Weights of a small GPT-style language model, trained from scratch on English Wikipedia.
Size: 12 layers, width 192, MLP 512 SwiGLU, 7.28M parameters.
MLP neurons of a small language model. Each row is named by its layer, matrix (gate and up: input weights; down: output weights) and neuron, and shows model dimensions 48-175. Each number is 500 + 50 x the weight over its row's rms, rounded and kept within 0 to 999. Numbers have three digits each. A neuron's up and down rows have the sign that makes its largest values positive.
After each neuron's rows, "fires on" lists the tokens most often at its 100 highest values on Wikipedia text that the model never trained on; "fires before" lists the tokens most often just after its 100 highest values on Wikipedia text that the model never trained on. A number after a token or word is its count.

L6.gate113:504412605543501528458446530489460607446364533471506505522481507525636530495523476580450478451492505509441444517517482568472547493506488499477484463539459496548490460413460444620540479503554531492531500400458450582457517391472521540385534521497466535549507577554390510490495483443572419532521466556500460461548501473509501425505552469481486466596517525447470429559535484418504454594496
L6.up113:456527522540575555458546459523398537425517611588457509494437433458547496469496612484535445475498478476451516482458508493466455534511590468425534575542524509537464480473518508578501518528409563562527578494445505511508512551499484470487526527537545514548564492542561449565511468628447523484558540586587531518499421465483535583511399576507567424561496420530548475548515449430474451585574
L6.down113:473584518489535454496600586518577502446464442552514484492434504485403522433453442508488563406551479524506457464514607534478490484507405550471494480537480511476528503514461469470448471512460476495450509519421461555521431546552573522568583477508456464486481525622438493618483563538602507514488550506440477452484559495494506518527484502472536520472533459598580504526516516427480548464470
fires on: "ed" 44, "st" 12, "est" 10, "es" 9, "en" 6, "le" 5
fires before: "er" 19, "em" 11, "iv" 10, "s" 9, "ed" 6, "m" 6

L6.gate465:580478434529519489510467436462521454484434448506508478504473465504600516475520519468481474559555461419492535517418495436479593503515445500434534522565450501558510494492518577523460547430563431454490504496507390506421534471461403456535562542550532449513429503436474481447519498497417503411505546523499511452416411431475436448490573532401532529504551467601554514508531497455486498450565
L6.up465:479513534468456551533406483479609539501543548341462472528585530537461410441497510511458452565541511427478585582564528505474435504570490555390533514511438485547534439461523479557566523466521506503510479535376510532537510503504546546433516485513443546528521470519487525451434461487510502436598560528377456505498425473490474462543457484469424446455413487484483474421589485476388486503572
L6.down465:524460517556629526537500508514406603498441517457539512435531540439524498489427440539547516462450516425539513448499469437473537430421525450551456537491573514496511479525413564452541477517600552592479461533519562468515520528505341562532507491458473456544483595483486522541503484591484514471503527511424515491571535506515513413450477522556597477496403454442540511663472481432470500419507
fires on: "or" 52, "y" 28, "on" 6, "j" 5, "t" 4
fires before: "m" 41, "n" 20, "st" 9, "e" 6, "th" 5, "ur" 5

L4.gate429:589470528486495521541476438528544474406354442422438419520556498560500518463505420535463475469548445431539570566550533389500449522499456513416530460502413438432416484390467528485545484549506471595508428499460528505479504479548567557497505557483406487533497585452393563499567409465466455497551500481498503465518518541519557415530495501521494602365571519500466487407446422485507444510486
L4.up429:479501513410520433506439484571550405480491560505461470500381470517496521361506519566561489467533487572457510539589463473440554520483509482472551520497516561494476538413473527506571503439485461538474523516500468502410445510415539511415499518440478550452551443515420457456497410580529488456559492490500589559537460405539440486488545483418519577477521500414546455463608520470548492469466
L4.down429:488546508487551532503509526516435579431450443510398460495467537418540534518477509437460504524489549631487469417489455582535505494537517507558511564550557515404482562551452551499511457410507508521473503527447287464506495468480564506529455569471478521466553512516517499490536495497485518490645484426451475504501527522538500450523518539570540530478471508478410529418481547585492509451449
fires on: "us" 47, "est" 22, "ord" 12, "l" 10
fires before: "ed" 22, "ab" 14, "e" 12, "ing" 9, "er" 6

L4.gate35:500449478489476460438508580425580499478498577524462455459463434449559426541580507553553543498515515519601515424475427515463513475557530570452518483456528433494526436495501474416451555442568492518429535476485457432506504448457500591605552483533388446477470490579468476508483514501508458477507536464471465504384563417536535527463546529498523474524530467397477487451555433491435461511613
L4.up35:539457539527491495487535620502609523503482493535451444558464448495511431489538518443524615493542421516557497384551485553505450551511590575417512569487581543475533457499494413375502526418494496563461527518505576448501517452436480572558519418527426430448511488547501438491487537452487448514551484504495478413431545500440411509457443472517402472480600540436485558505493497471522520539586
L4.down35:520526526526485528511546580577517500534494419558524490432470512550442475519424450555440477519440513486455511528614455460498414496535571545450632535436510512557470503596534499554525530432507442550484488513473619530486559522562510476534493552477649394547546524496509463475409434489494553594524436536554510457525489501484442482634402398505506528438554561456503504514517496483544503478467
fires on: "er" 30, "st" 27, "at" 20, "y" 9, "ur" 7
fires before: "m" 31, "r" 11, "ive" 7, "ur" 5, "u" 4, "er" 4

L6.gate130:546592445564505603596499588558564404509445473575519551513488537558567467530431558528443473558464546513495407509527503469553451568552435551518451434522467507454498503526431515470385565522563519480455459414494433522606518471534432545502469583554473480526613420453499564465520547536569515561561482448491439525442517526503520561400549461521590481439438504444583446540494528452540515578473
L6.up130:437545462540473536508439559464458457521463542549556495506623462604514521523472473600525492541435551471431558549539489482521524527449469494523502465463433396513447373456528577565523534445581544392485550524529435486496539557466521488503547498548532517383386423553514503517500444526616550488505452492489582517500509469534562552517406503491526559512475468529567448592533440520615455536488
L6.down130:399506456494479511483437477489566431484554439527471551470507534451420530516555487495386403419474509544397522460495556410501495539478452578505506472582492572595563457530550400528463466474537393487484509511413543599479515467470470435430570468508464512483509443470475553411462442412472405525538442540577521430595538529439502510538491504511547530484489589542509496477483489479551463559485
fires on: "e" 39, "it" 28, "es" 10, "iv" 7, "ess" 5, "ie" 4
fires before: "er" 32, "ic" 18, "ary" 8, "ate" 4

L4.gate235:550491541575436553526552486552495543568488405506513424572456578507547433555439540489434521468433471505452501502456573517553545543506478430523438533512485525548476591472475460573504485477547498513655475498520385569528448478453484464472436568516410515584506577527438403491428599587495572525480508474480472529552557435562499554472583510495519560489477481562476467570544487512526481386547
L4.up235:561518525478446561546554532592468540535492453481608447492480588430561514522545447478537450464487491406515485591475537491449512550511448561499504396471565537502485513441516492550562511514469498501543456489567413528499471532448491568514499501485456571411517453638496474476398496488471572559557492546489555519562472479478426480401474577434498499541420399467542484496574491535473539522510
L4.down235:533499605457494566474482590593476442511513431538580565504553518487480488565544477485491473333545572436491398537555463570444456435525419515459428477433522435413424535545547545507480521420536428475526481548446466404577490438487465448556461506369478537459580507473434505528531472541485435422535475498538524478426478551497441427498432439451430538564510532537503482532544432481542605550552
fires on: "ound" 37, "ou" 12, "gh" 10, "ated" 10, "ul" 7, "am" 7
fires before: "t" 19, " in" 10, "ed" 9, "ld" 7, "il" 6

L6.gate202:508594521509497540541463423378533409460528535563576547565439593458506557567479577583571455464477388513468541419430484483455652476479479454574514577535503548525455532560496455486490452492530518490466495474495382505431425531488515514451543477507576348520451494534500464560537506463451479442553529493427518551486477546555491460518510504432468470523505483440540464390421502478521570439482
L6.up202:540555516486597468433389573445539495529482559477569519461581568570566559524420506497518445578517438513502583463560450567458542491465505527478511478522443535603471470456455572514458616444505501455503500481569478513499499521487575481513586487473502449514602480544478496484491524421523456473535575485422415444495463511468560531546418521515379508568500589452500500572494552543458510459485
L6.down202:478497455475575540434539498454499441465529475538594456423514496488481579505482479460491480452534495500550562475533504512454573391515598554525461559427509503528523522646393465566491544485634603479452562487533606467448535556524572484510402471468473473471478531516473422409494544529464600542438485525470502537481569554541453528426485540469502479477538498448549528517424504484466510535437
fires on: "ec" 26, "i" 24, "iv" 23, "b" 22, "c" 4
fires before: "is" 20, "re" 17, "l" 10, "ed" 7, "id" 6

L8.gate469:458471548500500537507318516561513604461506491509489449522470488563511433489554494507496461539516561503522428585425556513535579551627548520487415510471457506516418518501462498494517451529441502451500451444523474574426498498481536500513411594454368385509538448536560496406540386533491523532550503510449502505475505542450549432392487573496428498551453468517454420484412541539513499489514
L8.up469:481530472571589486607506434533503491491497464604513500486561565453491474512532537566596477564540523548437480573493463540475551433502591458550549552450405457504515518443535562485505474409406561417487467513517533574554449593557520470589487456480448495507482550445398400513562482609459418543534555485627574531549381574504529602465431422544490579527527518508496500519509487458492489525495
L8.down469:540472436520444547537414445532623515615517495498433539507506533525578461565465523519626452498434434626500442480536521491482496529491512515513486563406576444419501542457459470568549607503513495512501528542526583519483390506508530468583516520443491582480512466476469505462484474474487472534434562486472593529549543477453483464557542557554476538523476522441400497535517619494471499519514
fires on: "g" 55, "and" 11, " |" 8, "i" 8, "ist" 6, "ur" 5
fires before: "r" 39, "er" 10, " " 8, "ent" 5, "ing" 5

L6.gate39:515587498469485590530448514518472558540438472476612557544431605527572441561514512518402471552519498473583574543450470506473441468556538524518402440546434570498436490490518467520438529536473521515571457591590504466564483542564438501593519488484462588561468479516519394477430473495477463595531572512527374524503486551560540481512518544464561461514545537521461509509549491592581566490572
L6.up39:453551475492361453591523549600460612470482584497452579529450575452585455565531566470530603473433542472528446480404532592521546525480533508458549534467527531561491462543550536501564476431424486558557498499513507469525410506568491514495508489432560500517501451533533565548579474546547436515489509502510501504602480523494470506469469448489490524476480596561567500627491487530555468538456
L6.down39:560478615544529513516507505523521590445522474401562507516506444470468506567593474458555494533463387510557382442508476541456584450597556483576567535469461593486534471530519501530463542472513562514538561461549310451521407435515565501568466452530509438558507448515485545548499506511570375465457599436550550482479524566503488504526498571483556498521547490503619519516457507548561406569594
fires on: "g" 52, "em" 11, "le" 7, "ain" 6, "es" 5, "ist" 5
fires before: "r" 37, "p" 9, "ing" 4

L3.gate413:506413456532475554584618550474479499489498572402573610497465439441649489529453498473574455505489538528466565521479565534426472615492532450457558535503515555465384545494527454528503524563420512536522505534488442469508468447455528525549470449562458539552565522558546473585526403502476451530513449484486532454499580621567575550479446475520557536493542468509448581563488468487387491463472
L3.up413:471479510448580567490555567531485547586486474528530546482573553443541520473484513361562404512493469541504605559502483466454461487430487531423419591528516521456495414477510480497517536552488546478542451557491441475524380565476527520548428493463531526511494471581620458568500535522425482511558515455463454441513502599545437514467506465485461453517531528500445482599535511532466565465440
L3.down413:489495416506540527408513443539531582491494478430485468496463556421475508531528530446499494646519484442504604585435521479446430487536474393478485509483490554487493519577476564446382501514515507646528515536487528514478507444537506497527369555448570581491454475512627539586498489464479451565533515473374597549546475561491546445499504420436526582445440531478549492447605492522482480513448
fires on: "o" 68, "ce" 16, "ust" 8, "d" 4
fires before: "h" 31, " the" 9, "on" 6, "an" 4, "y" 4, "ain" 4

L4.gate259:462468492471466495536467601463431434465471467436503553536466484494486430503572503493479370466547559501524504559464455565440453469571449529503435462595543609502532537395568439533438498574504486591505584404461525437462571481494475532527434479458426555558530531440487481517516530472497523439443499509500472483477439430535465515505512499528524442475471480389496435536468486554500474492542
L4.up259:501577479460436561521564539533546424481509472451480429518473539464528483521524527559553555423509462492542515548447556506497527502486522526496515507476611573510495436471493606484537462500455546539464553465538601559476462558495390638510432411460356537576589466423547371499539512516551534509442552507440516507454487535365523588515389580476537514461504513480448510507556439451589506495506
L4.down259:507517486448429564507551464502521449474482509432389444534560490580473539471372414533502514549576432442444415463533445543531500555462549466457583535427488589549500499571497509474521477497587504483452442568459486498560578516460470431549511421490461431532550545437464562577480475580460385543510546478482520544548464500502424403524412489465477491516517415474496536469489537521546479492507
fires on: "y" 36, "ist" 15, "k" 13, "-" 8, "er" 7
fires before: "or" 15, "m" 14, "l" 7, "c" 6, "r" 5, "an" 5

L6.gate161:393459447527477506419533401443488519398458490394467469412374524527506533482565563477461479521482513468508430561599471513440518476498519561553506499496439520504541432483505419536397493554530433472476481547434455621552512450552517478499575553483531482514508539497434477487468479509405468501510582486401516465474424355482531530497564526481488495413563479430456526439401511468532478516587
L6.up161:519514462523534423526521471371661508524467481517549516497543518467476452445500513577534471489504527497522504535455529450432552557524531509422559474674442537531453575475596460460422514505515544499497461536507526566496524529594518500500523477519556493456538505547512494562463600525591502614523596508485558468593493509533443483515547431475499474525460546511502465506482480444447398534549
L6.down161:449409483515517501574461494562552464442511509451555514479412477421487409479568493519491550508569493607552535441568482509556443420449585403558565528489479483514460435486507374600471422509529473516458463495506445584580440508484559475526540558428511485629527569435466499460456510593510483479494490508464534435656589525467440461501467546577583524513578453534460413483534449503456503471436
fires on: "em" 26, "t" 16, "od" 12, "j" 10, "um" 6, "on" 6
fires before: "e" 39, "ber" 12, "b" 11, "le" 4, "es" 4, "or" 4

L8.gate288:564518455471449445546432476449453493455483431519478437479500516507535574558545541500547437442553425413589431486440523479486528442391401544534494517525488522565407456498511463492511545420561531539536527507490480552579442542500537504450510620562502563457493410519544521508528474451537502495601490485413493467485453504420541529460460554349431551511482402492544453442399482474446652445593
L8.up288:520500468472426457609547531505542476477477486487569473494487519536527502610508560471533547487445386593456614523387493450436559447542507517476457544492503429462549501431527471531500427518459547392484473557541493514470495600515497524514504505340520483377586537442451554486483498464479513472499458485399446457482475431512414475531527570417517449463533440472555495464511506509487554544483
L8.down288:517431589512494504467531551523509538653487498467520571485505424554611431440457562418522488523566521540575454527523473452461448467554567481547487445471388564472552509555532549547514636498455487500497485451516519449471566508547585590492431417475506449508440509566482539429459463498518520537453585466459507498462541471512448505421408460577459494563557576442552571469499481461555538612437
fires on: "ec" 24, "ol" 23, "ab" 15, "ir" 11, "ic" 6
fires before: "l" 35, "st" 11, "is" 8, "le" 7, "id" 6, "i" 6